Weights of a small transformer language model.
Size: 6 heads of 64 (1 for keys and values), MLP 1536 GELU, vocabulary 5131.
Training: a variant of Adam for these matrices, 357M tokens, 5448 steps.
MLP neurons of a small language model. Each row is named by its layer, matrix (down: output weights) and neuron, and shows model dimensions 208-335. Each number is 128 + 32 x the weight over its row's rms, rounded and kept within 0 to 255. Numbers have three digits each.
Before each neuron's rows, "fires before" lists the tokens most often just after its 100 highest values on Wikipedia text that the model never trained on.

fires before: "s ", "that ", "the ", "to ", "ted ", "rem"
L3.down1407:105135040104105154103141135174127120147122150128195112149131164150116149130110116127136107137113186149140112106148134163114112114116118145118137079147159165137156133136142082168117106131115106134151145160100164096107149130080096116053162143142174126093076091084104103138152191165151122100109114190078137076102163165141140090185176195129071152121170152104103133090115140119152128039108

fires before: "s ", "1 ", "\n", "26 ", "2 "
L3.down230:133112097198098019077115142131063094133124126157164121132118115151190118134110162119174127081115165156126187132171138138122101173178083124061129111120157105136171130134129062071133138198133115160118131117117141168144100157076132112159172100146145117129077101157090121115079182103142143117176124114138134099125149073168112142159071147129129146089174063137147116096175191067166083095139

fires before: "the ", "a ", "her ", "World ", "their "
L3.down5:163140133162135066104141152049165143122097123147139143087167121137116079098095117102084080106108072113154204132174146092095189100067138133102163151123121147195170191107114111151168184136159047107079132147119134149101128117085143203154117099072123156115145189121164140205052139114110118110172138112094162125102176117172147161089089105165182116165068045082100113144117153186155130124167

fires before: "\n\n", "\n"
L3.down247:105137129156108166137076099113149133068139157134073170119120157106119084126119186137114156140180129090105162085127104100122128092110149181135088131117122128116116110168100165119089120176113128141136112114112076124178108132032119089116162141151114130198114136121146178079086155094117126124157097139140133139120103166156117098065148100166176150142117163082140134101144161152129157129139

fires before: "| ", ", ", "– ", "tion ", "tion", "ary"
L3.down183:131105119094131144140052149141136082125116103196152099132189157073119129149130180179129135153155067195091132153148109106128160093129125079112127139115212131113101122123129074090073081147124142094118127119127140149086146123139199163105135132130109182127127128127144061187101115167118200126182172129102121089139115122126119150077143117128095111139131159122117166130062117119139115131168

fires before: ", ", ". ", ".", "; ", "t ", ")"
L3.down172:131094151161133089130145123151155156129117088070081071089073148121174116149126160082090130106111106096036161131159137122147132095092119152085122127113190145157109122110047095125151148156067129083132141045122102091129139096134128138146118149150102179164149167113119135153177110135144158197133140088125086202129122103208160155090172160110148124113176154133138142146153077134114128180123

fires before: "\n\n", "\n", "m"
L3.down302:156134114092076133165136148084115178122145165093149131066105123123137126149144107105099166152078127104134104116136113230138073082119100076130173123113180164097118143141091116075170136131111159076054133129132117063150133152166174095130124122193140122151145165094139152112089117126113114162112173109121169147137138172152071089123168125111167129170151090099063115160104157095109136125112

fires before: ", ", ".", "==", "\n", ". ", "s "
L3.down20:188112147138140169167196118160142115081156080111074165119128168125123077191174125146134078115190150089115119146161129091146122165125137161093144092115177180091148168167153117077130113134146163121140095116154116154134136102092072136160105177109115144175188181110119128206179150068135133163070109106110059171069219131132133106095165098115124122156121089161125114144065092109158140116136

fires before: "\n\n", "\n", "of ", ". ", ", "
L3.down484:136098157125142169157129121190154061141140153121071136142146166093084091098139146143137081142201133169150077140150097170097193081169120157040154188147186168143093108150136096121092135105122132097147084127107141146085152110037126098159141155102137120148145181107123177187108135099122094103115144110105123179141181092095157100078170086124117134133141094147168176154165110107121169192142

fires before: "\n", "\n\n", "the "
L3.down561:135074083142120066142104100106118192149132098124113169079133172123137060134105173100159146127128112186121100146152151131045187144081104112117126096107087161199131063130169139101163072072135133132153153144129091081074143139112116150139172126077136110102098168113134107191113140148127070171120101177100119134155138075110159163148154129072171121097129177097125177150068144178148122138143

fires before: "s ", "y", " ", "Ch", ", ", "based "
L3.down1517:161174136150053148135135096121100106160123141174137123161139130100154114168090156162100162210111133108153122186125163141080096103093137114126139130128184131138089123165103132139083140131098091049188135099088135133121133147132135174090149165096036114171116152111145141137130127156155070113147139079142103130120115157090136160168143149108171138107185104110117068085120093101105089117119

fires before: "\n", "V ", "\n\n", "| "
L3.down124:105131189146081088062144124155175104089167143094110177108101121120181070084183151128108133141115106153210078182138079170113112212124169157099131138129112161163138051168102196140098078105150124120100131107155139123123148098158114189144144093121103131109177074189106094136136093086092146119131182100164143129119108169057144159132113144156153127145162136141103130104127053145100118127132

fires before: "| ", "the ", "to ", "|"
L3.down78:131115122090157126192151102091147150132108085122168105145107185155135133113093113221135117183072126142202078101140162110079147126113163085123145158175099148080111100129052145037141115100142088146098125095110138114104175122128167118178175182199099131067141063162107079165090158138091141135146148117075087138180120187182150107137121103132053070108123124148144120117131135133105173107120

fires before: "1 ", "0", "1", "2 ", "0 ", "2"
L3.down497:144042154193089175121142132141098068091139172141157107186158137115187150131075124159147143139147095088082156169052129110095142134117086142122098168133070167119128116142088106067136189092098157058129129131103070145125122152133150154146098158139107113059181129119138154163139103151137177093174130110147081144093125149080191193088113116134123119139125120174146134166105075103069143146098

fires before: ", ", "the ", "to "
L3.down831:139172104145099163155089108139117102136150080141121164167152177126116163133117089108118172176127138141144099126170142131124089162101133113084172071106137112169123151136207115114128104090091186081130104084118154105169142141130095175160135138126180144149126135153214130144165111123125103166086114159081148167090098063070082153146123122099121099166129173174117151142101125122134183148122

fires before: "\n", "\n\n"
L3.down1044:163092113152138111126104076132156203152125139110099143141072141112091118131098161072125067179083119199174071123129164151069153086128174138100148120102128166199077074122131146086127139191123143152136117139114109102149152089105175128151145174101150172127115193083128201127095142163115029119112227113205170109135108079123154098162163129135167156141132125117158179159095146120124127162202

fires before: ", ", "on", ". ", ".", ")", ": "
L3.down1341:135139124109154134128111091092117147107088193131089133124087161087158115105138160103036159140149154118148161172099150151187141099125152090163109131128102111169061091078139145153138134174121096148073108073088093162124194122123130111154128134209182077134146094173195123073176113141129140109094132142149116138112094108103072147140173130146135165199144119115091174157061149085180119113144

fires before: "\n\n", "\n"
L3.down743:150144116160101132112181104125119108082109185116131113117133135100089114133095115122049115150079127135128152140155132194097103088104124150118153143169123087122180134124110120178146122069193129130118141099078149185097148173094158132101168142190176146147054143110128142174161143066134081136058120169138137166144141133142076119085154121121129069171150078090096122154132116051162105143084

fires before: ". ", ", ", "°", ".", ") "
L3.down645:154077158193115177176088066127087072136154114130127164135041140118168166130178145121136139091134128093116115156123124116096081155099133116166115146121150105116190092136111130152156157170075170094107092164127156071164075114145154113150144158174109072131147156114102115179128181148139117143163100133089103156078138147142161115110121147062188174184152163152133122076085135093161165156064

fires before: ", ", ". ", ".", "s ", "\n", "; "
L3.down354:145146148106089183181171109170133130115137153074079142115136146109112128108172086121173107151094115057140148109099103145116112151117091126148189132081101153185117114153113131108139100117087138112110151097181093097111084138108117108079141149115165106172144143120157149164176088121183098196110192128187108134083138115115082103102156101131110165137129180108046148151101096146068189107161

fires before: ", ", ". ", "\n", "."
L3.down958:160173077082103136125132081142120095107125129110120173127131106088091184103155110085147084108099063089083163145167147135137155126097089139098152203065098167163083161099107146114154131132083163150122112092107175197119126174148123173142086071104169140114211136153138161168101099072168130153153132143129119170124145099112125098092055091208130108076129107099160144159126070120054135113087

fires before: "s ", ", ", "\n\n", ". ", "\n"
L3.down867:160096182122126145179168129144087142117127141106156189186140206139136135129110158109177084179125159119154138131085115156120118166090101149066136087074193162160122151166108116052169149062162130144093084056144101094172162137111135094047136153145161155142168178149147164164155150127095099164113133106133152122159131086135122116116135127129136098198135080163144138115112105104096099187104

fires before: "the ", "(", "them ", "more "
L3.down35:074124123187102171154159138142172120142134113119124136134121112111139130218134112108096103153149116101105140149126153086135144098130091188091134118125117117174132150081107118086143072123143126156170143125140141106148094151082179138163168120083158178156152110128078145185174101100138166136088101171110077126166097090096090168115119173095175199111123155123098143180137125088163095117109

fires before: ", ", ". ", ".", "\n\n", "'", "s "
L3.down889:139146149221119158163082063112159154125128191141108101146127166125124141129056157148143156141177115137147122144120128127123142100124127142092159138108178078124157124114117107076145067146089119124097113107134087100149137115094097104074134203136099099129147168114160166146115122089143121136180132156159131158094116140053108104103154157152159138123126125120141100147125145086104156143158

fires before: "| ", ",", ".", "m "
L3.down668:085139106147122122151119134089136128109161142093101145174087105145185102125109210093111138141171088174118184145125129145104147114154120116146158179095138205164120108197144135122121086161096107159146111152158096152061121122134099117146141149092132087172159131156110117160072147154058068166134120154124096171127196167191113191135116099107172174094057163088092076170123180135145076153113

fires before: ", ", ". ", "."
L3.down1096:089125123105161095139157078149110155104099179146069146181110164070110134150151148108150121159111058096070110161078138178064114078087125145111111091124146171163118140079121120101191123148071139124049104107146122106166133177111173123085142133174152144109153185134211170135121051146071143115154161181146135166140092134127079120087074185144105166112173135138143130142136164122147158152109

fires before: "1 ", "% ", "| ", "2 ", "4 ", "3 "
L3.down1527:145161126110093115138165149104121085153118206125110175115082164098067146189188156155148169118152131076093103149115078153135151118094125168131139118146062194144150144148147149145077111121103111141144116120146109135124140122113143082121097104154106167174151166133098130094162137150210162199096124119148137137137184109150116177148131095089146065102182098099114122157085147171167160082091

fires before: ", ", ". ", "a ", "stage "
L3.down1513:143108080098156150125098058163065053159171125145121108149155184164116090115147107149102193141125138152172159132166179088183147104109156127084126151118146193109093093121154203110124159128122159095054128170176142177183144087089129122150151058108104108076127142125119090113120179115095148149172158136159155139066079118156114090181167084140150143172129088142167120130145153155083119147166

fires before: "- ", "| "
L3.down343:124111145119134171139127146133174176159180177132084153089185073151114140136104102145145136121133147153082154170055112143060074105072145128106108160123120124084128127183179141090094097156136086158117133090206170124136174078065123153111029129063165128104087131118129106117122072160145118114133193131133099086086152107121118079085152090136100144138120151055154130086125138132127127198168

fires before: ", ", ". ", ".", "\n"
L3.down1030:108120179123121167111139129094145221146127084120097125108178159160094130150163084205158114133120155136082117147130119153113151084081110120112127115147180117138101100113089101148091120114139104112130135108118154148124175136132145159102136133114141123123155161157154162127146055195081130157112129127174141199094117082123108130128065076102159140130127100084159101160128101105139173125114

fires before: ", ", "s ", "wal", ". ", "-"
L3.down797:193110161151105144126080156103142110169126151158124100103139140141109139125206103116133177126134071150082134180083186101128159129081134175116119088108157130157139120119092185160137059099113100166142142139106112150164105087088083172130137083157116067120083114149116116121112050147116102143076143143105095151113156122188153170088117107136206146115073149147187087157166136174176156125132

fires before: ". ", ", ", ".", "in ", "in"
L3.down1289:036080125126075144158207127128190166059109173109128138142117120112101138201081126089160100139113152129147101110113140174131110111107101110162135093067072134124124137101136056076166112180150143110120123091137097084120087169072109101141164090178108141131187155090139106160118200103098083150129176166110127071137111154097136107158151120113171196128190151139109134142114156170174142127160

fires before: "201", "202", "193", "200"
L3.down1502:149118076109095112135173124125112151172165112105115078168153129169132182138174111165093152138134066126069099061189146157156097110138099097149134130103123117146175105111153137094157103135118100111142075120136153068091116152142172176122119154088122150083167186188092148140234069141082164141121117146160164140152152123116178130112111137098094145162104141089123016124084080182096115138196

fires before: "| ", "1", "0", "|"
L3.down280:164082133092126099140118118115113153110102159127158137084155124152149087141124214179133084243109157178106106105171104120147138143073144163184185053116145144146147124087102117054104132104144174082127110134136133163124157139114137088171145112120135086113147186098137061176070131139174083128131151074162123081144146134174140138170126126110137132147119127123103184098107118108100122066140

fires before: ", ", ". ", ".", ": ", "==", "s"
L3.down1223:113129088117141119125114095201114088110109067097110107098151167163153084099131089099123134115152119098138111148165126106116126111110133114156158144139144126070090192155118118119139083126159178122162108109121159159123142128121141166126090128079084096157114143164124096073118169124110123109090155059141170094067075126139142157165186108111109111174130109132099154175107111207150152147204

fires before: "s ", ", ", "an"
L3.down1453:133160135149153182166181235077107099096161178109172075190130172124150102137169095133151123174063151134065109120126139126145148182162115118101121128144112125076142107151106126100129141112154158062115199106096138144085125101110144133156133189137106133094106087061120153087201085109154123146086076151168131079130145099202155167159092153130119134121194110123068124126144132103148118101124

fires before: "| ", "(", "|"
L3.down1528:130045140103093164221121164125099124112087084097129206150083175167119052172107163110106059167134120167144114099106069118135135099178111090086198063151191178055146095103124110120100181122067143139116174115116134170187158143089117044158155128138141123066102127123072162120119129147131162090117144110117178138091191122089119108085113109086113144094122201149138144125079116125102134132164

fires before: "- ", "Clade"
L3.down1002:176150168129132132112137117073126068113154197162118095077188115163195117212085079097098127133128114081104153069199153131144104138074149128158135106133118108109099106141112181156087131142145106124145128097134161152150132129077134152179171091130168156126078106158169155103144074136126106090160165103138080152108113111076130164166125094112138133112118138137139110131063153104151168154032

fires before: "\n", "\n\n"
L3.down165:081103142177123102130156171061112148150100118147120095110056161080119149191100125132125100156155125175096158123134124148127123067123062055117105114117156139140137154151157139118073145148134135103062179124131144140184143132124159132137119140115100175099139139112108164093115159092141132131119118157134080114142190087180090078135102132148199127137153123125092111137097076092102148149125

fires before: "1 ", "1", "0 ", "0", "2 "
L3.down1172:115034132124128110161141143138158098120151116104126081073156086108106123154129144108169099145102128179105112149093223119088134126076077138186177101121160138111101134065134102105096125112124135153125115179131116126123133105168104122147149174171062169161110154107098089172194114162179118181119152110112155133136134145127073123145131151124128126108163129103124163154098075154138105153137

fires before: "\n", "\n\n", "League "
L3.down1414:149132060145175110110127085124104162070137141131081182087133113130109132148064087160087123063144167132131113158115151128112147104126114166169135115116134116188169130146075122102118188132128124186116163137142143178141152079128157145151157152081131119144160067122192173158140083104133136135078155113168118086211100159129135170125143126161167147167176164128093109186142106070101074165163

fires before: ", ", ". ", ".", "\n", ": "
L3.down1199:140135118064105078163150093092087144117157065125152148148143124130141129131125133129118053106156105114129097162094075118085149089092115123162118140175156133110147109079133099152085106153097097134096131078190170144137153083122133176098078154153201092133139111118149113146150117088110130160148158153128175159091091181137170067068121147142139135157114157112174145162105158106043182112095

fires before: "\n", "\n\n"
L3.down277:140108117147157152153122103085142142102116130121106155127096157106089125151210140128154126188132114187174102141152123136168121133054153116150125179107130104164097121170138145076108067155164189075101171080201202164112104130063228131108152120080130075127113163092089148155127095108093064141070170130163089108155139104070121078127067177157155152141140117122106145170092144128056140177164

fires before: ", ", "i", ". ", "-", "s "
L3.down639:153096162130125145108156084151139147092144103140116127144108128114091171146162122160141149130108121076116124194118175201104104109137139058120135147099171136106123174106114151167148128068079112106182136074150132141132133089130123148152138116117118115105132115144184097102155146106163123126126120132165095105097091132149114139130136083135103151140144059215114147185169101115123094166123

fires before: "s ", "\n", "t ", "t", "the ", "\n\n"
L3.down1520:090143130130137093124172113139114088100118092127076160111158117071150084148113108131127151088154154123079154133110107103087165117139132169116109119126048128128108094158159155115094154136131072116153207116145163119123161113040115088088107161149144139106114085118090182100122066082147081160136172128150144087141056101057106188160134089130153079089150055148095128151131128148198143104126

fires before: "- "
L3.down197:146078151080106182135107131109198165133159108064151195125178116059178079130116141150103114164109159123097120134119156197127135101136134111087171166068158173122058159155086127096112077115095121139135075099144098110114173183080140141086100146144130142116195122147163209119115110107115081177155152152133086153114223148093149139143163088140112124089092133110120183096161113113084134196076

fires before: "s "
L3.down378:204126147144183146051145080134127122110154116080126162097110152132117113132135141102098096207114122153152143085065158157147084089137133119119138170133191143135132129104137155111250109176084091158103106130214045157120085136120133076098190108097193110118155133105121092127146178129114127161098167144071078067079102138130131176135137218117094162125180153125084157141159103162138133086102

fires before: "\n\n", "\n", ", ", "the "
L3.down618:148114146178135104082131139092044118128100103092130102115102081111171159098120127121175122085097157106085156122189182109126105178143077155129128158134130118171113080146109159154138138146124132090163177106116149110167127151116117185137172110166083153140183153081086062138182135075061172110162156130138133143162122167172128194122136179082104178125086129125175082078095128121144130118118

fires before: ", ", ". ", ".", ") ", "ents "
L3.down237:148051124127143132123109109153072164102085156133134117119134123142138176144201118123160191090134154147136174103124097176170158163154098108080143103113098168127135155199144115152112117126091182145146175152086147142129127130136179116164152098147163120136148083093172136206098161146150075159143142109096098166092106104102119054093112172134159159187170168148137087141135180085101152183117

fires before: "| ", "un", "a ", "|", "Albums "
L3.down651:034048081182100112080118094136155185130158097163138111102172098100165132138112171134114119157156153137111107121081153084116092105109106138119085170096120118143176117111163151119075144177100108155108138092092153060106125122191090148143116117094154114142148160151158107107136123122107118083074135118138131185011134103110152136107219129113072144174094155169159106141139149163100101110224

fires before: "201", "202", "200", "character ", "192"
L3.down1045:151161067087166121124126149123163162143149094149108115065066178077111112070171136193088121162109119091156092061171136155061110111144111161107094137116119059145125127124129077141092115164123097132163133141141143112120105105084124107103109064148061149090137141096115134143103119166137172123106137080103176142157114171085149103093167050146103120158118153087097057184187142093120179158127

fires before: "s ", "\n", ", ", "\n\n"
L3.down421:126154127019132101131160092144171110156169140126150145123162148139086116170072098139088171153116135148164105097167143156163159129071118086169187096094170130098098191108143142083134102108124153120114087073151168107133185125107137124129103144123114125134138126124163097149091148137159081133125179051149149102120134155151154125146160144110105114125140092178159123116131062135129113117137

fires before: "| ", "|"
L3.down240:129158094113137147136123100070118142102090085102103167128175206180105136150105129193147133172073127093110131175124133091143149114119068209185208139085195127135124123163129103110108137151047164160105137155181130107101152203117153055149147105122158166146131182150096116090160105155129129127118118138137081130164126103097117139129195117141110157137160146136059136121075135125124068135125

fires before: "| ", ",", "′", ".", "|"
L3.down775:140179118149138166093152129135088119084125108088152138118138103139176071130108149162111117128187121134129120125102180146135151098153120095094086118133125193180114157197163154112123162087142097130168184147133095102122059103134113152102090145162118148165136151186152097123161201178097112162133135146147100148121167146165126121173141099116132112172134083192095085109097163145140100116100

fires before: "1", "0", "1 ", "0 ", "2 ", "year "
L3.down268:113114112132135142162091160107144079131134111146100170144109147153165153150167170188130124161108104117124115096081174151101099148095131170155143159145118128125124118051129053160122121085160139120128173095072069169135167089175102168094090138127064094110085118094177092095069068210136110131093135065111107124168172166113144068090131140058081119137100114097109155105123168117109177144087

fires before: "\n\n", "of ", "ly "
L3.down1003:139136130134133103096122147162154127108160146097161139150097134116112109153189109101133187156136130119143115078175176091122112159156135053158107140074135085163093123185145117125130177099103090153149105101076143125098186134121112073098187086189084158173195169133160171052095130157126155111128160173143122165181116161114153169111054042146154161123131128119103072127080111085124117108082

fires before: "the ", ", ", "202"
L3.down349:096106179117175097117079132117137174159115094124130132105113184100094103173186126124180120096093136119123099157141129105113136110111106081121111135156143157142140105200139195160120176132157125114105129126129156087128098178111113138072112142093101115102165112134135124115082117228113132156165090148108116203088118146139093090147149135125111085155160100133152147092097092123150199113128

fires before: "\n\n", "\n", "the "
L3.down707:160138104119113098103106133099191140058134106068126164161150074208147129120117129110125147095120104121188108136163135071180105095156149092169151124151111086135131142105093099125168120118143065123124145108150126143123166131091108132113130143109168153082117087104102094181161149117112152113101181129094144134098094178154109127125141146163153112131132109165202145149134092117135049141165

fires before: ", ", "-", ") ", "–", "th "
L3.down715:153104198153084097154132065082104131119131174174100158094133138154149137132216056093153147112084143129119136117136104078158160139170171107147125156134103126123138050162118164135101133191122112114089183116119098157171126134183143135075185132127152117089089187100128000130120170153189135091159116170070108170161051050169108133194163142113130109146093160146149062115095133104187111106096

fires before: "that ", "the ", "to ", "his ", "in "
L3.down1146:123200154173168135147143110164149147147089134149147106122140154113091102117130151143083166069134119115134185142108124179073087108086063206126119089134155105125155142189138133155113089150133078146146165147116142123163158181000137142107156231177143123120150171140100117135135161116118087143129150110131104100121103127092066162111090124152129123120145194123151089172143183134134205134119

fires before: "s "
L3.down962:123134117124192073100160102098078159154117145097158097178159107100107152114125103199091173079165176050093173136114146089054147112109160116136061156143165079170160170113125146133169138121114117077156122109128183117143074090149159164111116172095114109086149136108125127127077147158123145129146112165111125134105104114182136103120070134116137123108175119136194126099148111105142145110065

fires before: "| ", " ", "|", "details"
L3.down93:134088085078183106116161165134099099056144094138137147123193118122138100143121114138161144102091140113079104094106153121162184040122106155081151160127134057152136123161164110108191166112127119138082156171073141125071082215145086112137113141110165145161152137113053132139145124116153111107140127144172122163092176128155093127141130148127151200194117142121142096167103146073141145136100

fires before: "0 ", "0", "| ", "1 ", "3 ", "|"
L3.down1093:125071179147192178197125171131128177114140077155105129097160127116144181100105167112120159090132100125081124141117173162121125104122130201108181161085122154121092155071103120118115172106156131163121108163126127101136127136115138127127121122148120168128222075181192151036083117118152107071092140133166134159136089089186103112087103162121145177161136122091185138122144144130170094102159

fires before: "s ", "t ", "ar ", "er "
L3.down345:129086175117082088162148115167089137100185179146181114095085217087090157092145092130222047090166164122085109110087157127116163182118155132096031130165150112099068143142125121155061095052134126118195161110093126107102134122199166153169136025111065129083159068110125106089114123123146212120144071147086135177112123143058112073109146135134067140107117129140191141102116120184144077088152

fires before: ", ", ". ", "s ", "ic ", "\n", "."
L3.down29:107057130120127102160077091173164115126149131157129161185115102116168132092165100166058106095149083116116127131168109126120148143153114157126144130103128145127140116117121056120139088147146139160154148124120088096099162087139126128104098088110085090110126122108165113137148135104084061113105189145117117143174139181047169136066177114134134171188128141138149125200150105201186133095157

fires before: "\n\n", "\n", "s ", "a "
L3.down1460:171174092165140122145104166101114077131091138139103118115188140127160109104086170160114084113128079143134127187181189136169136119090096104084131096092188109087173148096166158128169112139175121183051120099154141178131126121061131174128135141143089112168112101140152132145130144081093083096186175076138144084086173062129122145132165110163133076162150125143105079127138107199121117132139